From a checkpoint of a small transformer trained on Wikipedia.
Architecture: RMSNorm before each block, rotary positions, no biases in attention or MLP, tied embeddings.
Training: a variant of Adam for these matrices, 762M tokens, 5827 steps.
MLP neurons of a small language model. Each row is named by its layer, matrix (down: output weights) and neuron, and shows model dimensions 256-351. Each number is 50 + 15 x the weight over its row's rms, rounded and kept within 0 to 99. A neuron's up and down rows have the sign that makes its largest values positive.
After each neuron's rows, "raises" lists the tokens whose logits its output raises most directly, leaving later layers aside.

L5.down545:60 53 44 38 35 72 50 31 22 34 47 48 56 32 27 55 68 58 84 45 69 43 29 28 60 58 52 41 14 70 47 58 44 46 55 38 45 46 75 64 57 51 71 52 26 31 40 46 72 41 35 40 24 37 24 50 59 74 53 67 63 29 43 27 43 48 29 47 33 40 49 44 56 61 55 45 41 66 41 58 52 47 31 50 15 59 85 25 56 67 30 55 52 31 57 72
raises: "Although", "During", "Following", "After", "When"

L5.down459:32 48 56 53 39 36 38 31 81 49 20 46 64 41 17 62 39 48 77 45 45 52 71 35 60 86 62 58 16 48 75 54 62 57 54 19 36 25 56 50 63 55 44 37 60 41 70 70 38 28 35 45 62 14 55 65 29 44 68 47 33 78 70 67 60 54 50 43 50 47 37 38 62 67 63 43 61 57 43 61 61 37 71 52 41 46 43 20 48 41 29 44 57 55 72 22
raises: "able", "ing", "ability", "atory", "ment"

L5.down913:60 49 64 54 51 53 80 71 67 43 20 56 13 65 50 35 40 52 45 62 36 55 84 79 44 41 68 35 84 52 38 39 30 44 34 66 86 44 15 39 36 40 42 53 66 33 19 60 86 47 18 33 34 44 74 23 49 49 34 42 75 41 48 54 62 71 49 62 46 32 69 54 52 45 69 62 44 39 44 32 48 64 20 32 55 39 78 87 53 39 35 51 46 57 67 46
raises: " and", " &", " or", " etc", "aid"

L3.down1110:41 48 39 17 61 51 65 27 58 45 27 32 79 58 53 42 67 48 80 62 41 71 35 26 61 45 52 72 46 46 65 56 30 42 42 06 31 53 39 43 44 69 69 48 53 78 44 31 64 77 37 53 61 48 35 54 70 54 39 57 35 58 38 42 44 44 44 51 60 57 26 61 42 66 50 59 57 55 47 37 48 53 73 59 17 50 29 68 52 48 36 32 42 45 44 61
raises: "ful", "ing", "ator", "able", "atory"

L5.down887:44 24 56 37 66 52 54 41 63 50 43 56 57 39 58 30 41 47 63 60 44 67 72 79 46 23 75 20 56 46 35 29 57 51 72 58 47 54 58 45 63 45 34 49 42 48 60 59 47 19 64 26 77 64 58 44 66 57 45 60 77 72 26 67 47 61 78 36 30 66 22 59 37 75 61 26 57 67 57 59 45 36 72 27 31 43 49 49 32 43 44 56 48 56 49 59
raises: " were", " are", " include", " remain", " have"

L3.down1004:41 31 34 59 52 62 53 36 51 55 41 54 55 54 64 55 54 62 61 47 54 37 21 25 50 54 44 50 60 50 64 38 55 53 58 58 48 73 63 45 34 66 46 23 44 53 67 42 69 44 57 67 70 54 56 53 53 47 48 89 49 64 55 45 24 34 62 40 36 59 26 60 67 38 39 58 50 57 74 25 42 44 42 62 28 71 63 51 54 25 54 59 29 55 69 41
raises: "mor", "sel", "da", "tal", "ter"

L5.down650:42 37 61 26 49 52 69 48 44 46 41 55 66 31 35 69 60 48 62 71 36 51 57 35 48 75 40 42 43 49 49 53 57 55 39 48 51 34 42 52 32 67 37 75 20 39 37 40 58 47 38 38 37 62 68 52 24 50 50 60 53 63 60 55 51 33 43 58 25 63 63 40 52 71 46 60 63 81 60 40 50 50 55 30 35 55 50 44 54 36 58 42 52 28 82 65
raises: "\n", " ", " However", " In", " He"

L5.down629:33 62 51 10 77 70 48 16 40 53 46 23 65 61 42 37 29 66 42 65 72 77 33 65 47 43 58 57 48 59 63 58 48 40 35 53 37 36 53 38 71 32 57 30 50 57 38 65 43 26 23 32 86 28 48 17 25 51 67 40 62 43 34 55 47 32 41 64 63 75 59 49 52 30 65 24 47 52 59 10 87 54 45 51 38 47 75 20 71 26 52 63 53 58 54 66
raises: "ing", "enti", "ed", "ive", "ence"

L3.down5:62 51 46 67 63 29 39 59 45 29 58 57 33 75 57 46 24 22 60 43 49 51 49 27 43 60 58 44 43 36 54 43 45 41 57 33 48 34 54 64 73 66 64 24 74 44 36 50 67 55 53 68 49 45 58 43 74 43 56 81 67 49 52 40 38 28 62 47 39 44 77 74 58 18 62 64 61 75 64 48 66 70 56 65 69 37 69 56 69 49 33 48 39 83 32 43
raises: "car", "sur", "set", "con", "la"

L5.down145:41 58 41 66 71 46 47 55 19 38 53 35 68 44 60 32 55 22 61 61 28 61 57 57 67 51 33 55 37 52 63 72 22 56 29 58 43 49 56 33 78 36 42 34 17 43 57 55 52 56 42 52 76 32 34 56 67 45 63 43 54 65 31 49 18 49 52 85 43 30 70 44 33 42 57 62 41 50 39 65 55 83 42 60 45 45 66 56 29 55 61 37 45 45 79 35
raises: "er", "ers", "ing", "ed", "ding"

L5.down905:48 82 37 34 56 71 62 36 27 59 38 40 90 39 33 11 72 67 62 62 44 53 67 49 42 27 64 44 18 50 41 45 47 45 66 56 75 45 21 59 43 37 32 50 42 43 56 38 53 49 27 27 50 75 60 57 46 56 45 50 74 37 69 42 71 73 47 67 58 68 47 32 43 50 05 65 52 54 51 45 51 78 67 75 33 39 42 51 36 64 53 49 58 65 46 41
raises: "s", "i", "e", "ei", " choose"

L3.down570:23 57 70 50 74 86 43 37 72 56 42 51 34 23 74 29 37 59 34 40 63 46 50 37 38 63 67 66 63 60 38 50 35 75 62 74 59 29 54 45 45 56 32 57 23 61 49 49 48 63 79 56 66 41 36 59 72 29 81 63 42 65 38 46 45 67 22 62 57 46 47 39 41 40 30 59 53 14 80 33 63 37 73 26 93 60 50 70 66 54 78 55 32 58 52 31
raises: "ever", " example", " the", " its", " his"

L5.down1203:33 30 55 65 47 57 63 00 38 54 68 44 66 55 63 20 53 49 60 55 55 55 60 41 08 48 69 47 44 44 45 37 50 35 44 39 36 42 87 60 56 38 30 68 60 73 32 42 28 59 60 69 62 52 40 41 48 52 11 50 58 46 37 15 47 70 67 42 27 60 37 26 63 61 43 31 60 42 58 85 37 65 56 38 27 43 56 50 62 66 48 57 76 57 56 54
raises: " have", " make", " see", " be", " play"

L3.down859:90 68 32 33 66 71 59 35 53 74 41 47 58 31 58 42 37 40 50 67 72 06 33 38 58 56 45 50 26 99 35 28 30 67 35 84 32 62 45 63 50 58 63 46 46 65 67 49 41 66 64 59 50 54 52 50 49 49 66 62 62 51 56 51 52 79 61 50 63 42 56 65 46 50 43 52 47 54 42 51 41 58 46 36 61 69 40 44 48 38 60 63 51 40 39 28
raises: " they", " follows", " well", "set", " seen"

L5.down785:64 68 66 76 22 74 46 64 67 30 70 53 41 54 38 45 57 41 34 77 40 26 29 38 45 53 82 61 41 41 60 81 61 47 55 43 56 41 29 79 34 56 50 37 52 50 43 32 33 54 58 55 57 71 48 13 64 57 56 61 16 34 65 35 58 30 19 76 47 37 36 46 64 44 43 33 44 56 46 40 67 37 60 33 60 50 38 22 51 50 69 58 46 33 49 54
raises: "y", "e", "i", "us", "ies"

L5.down160:69 43 47 31 44 60 44 49 39 39 46 53 73 64 31 44 39 27 59 49 45 39 44 43 41 24 60 39 72 45 42 51 67 23 75 65 43 60 53 46 43 43 73 30 34 44 41 82 50 35 67 62 59 77 26 44 58 37 41 36 41 45 37 53 60 90 82 63 70 47 47 60 66 48 49 43 40 59 57 65 57 57 66 65 48 38 35 62 67 55 31 55 56 34 56 06
raises: " him", " suicide", " them", " her", "it"

L5.down477:50 70 32 29 65 55 58 32 32 81 07 32 44 65 67 34 44 66 63 71 46 68 35 32 65 34 67 50 44 78 75 47 28 35 76 43 72 58 57 44 67 42 38 28 35 35 44 66 56 55 41 78 59 46 34 49 81 37 24 33 36 53 31 55 46 49 48 57 64 42 35 31 45 54 45 58 44 61 19 55 72 66 35 89 11 47 61 65 45 56 58 66 39 57 65 75
raises: "s", "ly", "able", " Exile", "ful"

L5.down351:39 58 47 53 45 56 32 69 32 59 54 56 22 60 46 28 52 50 38 40 52 45 32 61 79 56 64 31 37 41 32 49 62 64 35 59 44 18 48 57 45 58 65 54 62 74 46 37 62 29 34 52 54 97 65 48 51 22 55 64 36 33 60 40 31 70 42 65 62 61 41 60 26 74 52 66 70 41 53 47 62 32 49 45 50 49 51 44 70 51 91 62 60 73 54 54
raises: "es", "y", "e", "ur", "i"

L5.down1271:24 63 31 49 55 66 77 21 56 40 82 29 50 40 08 54 38 59 15 44 62 47 54 45 35 58 63 71 53 54 57 28 35 27 60 30 40 40 67 61 40 66 54 70 52 47 38 71 49 63 79 77 27 38 35 52 21 38 38 37 52 44 53 68 56 49 56 63 37 47 61 67 45 66 29 49 78 43 49 37 48 62 65 50 67 27 45 50 37 39 17 36 52 41 61 39
raises: " therefore", " their", " thus", " his", " it"

L5.down276:47 42 64 58 44 38 39 36 54 37 61 63 44 36 72 56 40 77 63 60 74 56 63 63 42 60 45 23 54 53 53 23 61 54 48 22 75 38 76 54 66 57 34 51 60 62 64 64 55 35 62 32 72 47 42 79 33 38 37 35 83 66 44 50 05 54 37 47 55 57 36 81 44 40 64 41 44 54 51 52 52 31 57 28 63 44 52 27 38 70 66 33 46 43 30 65
raises: " are", " were", " include", " have", " respectively"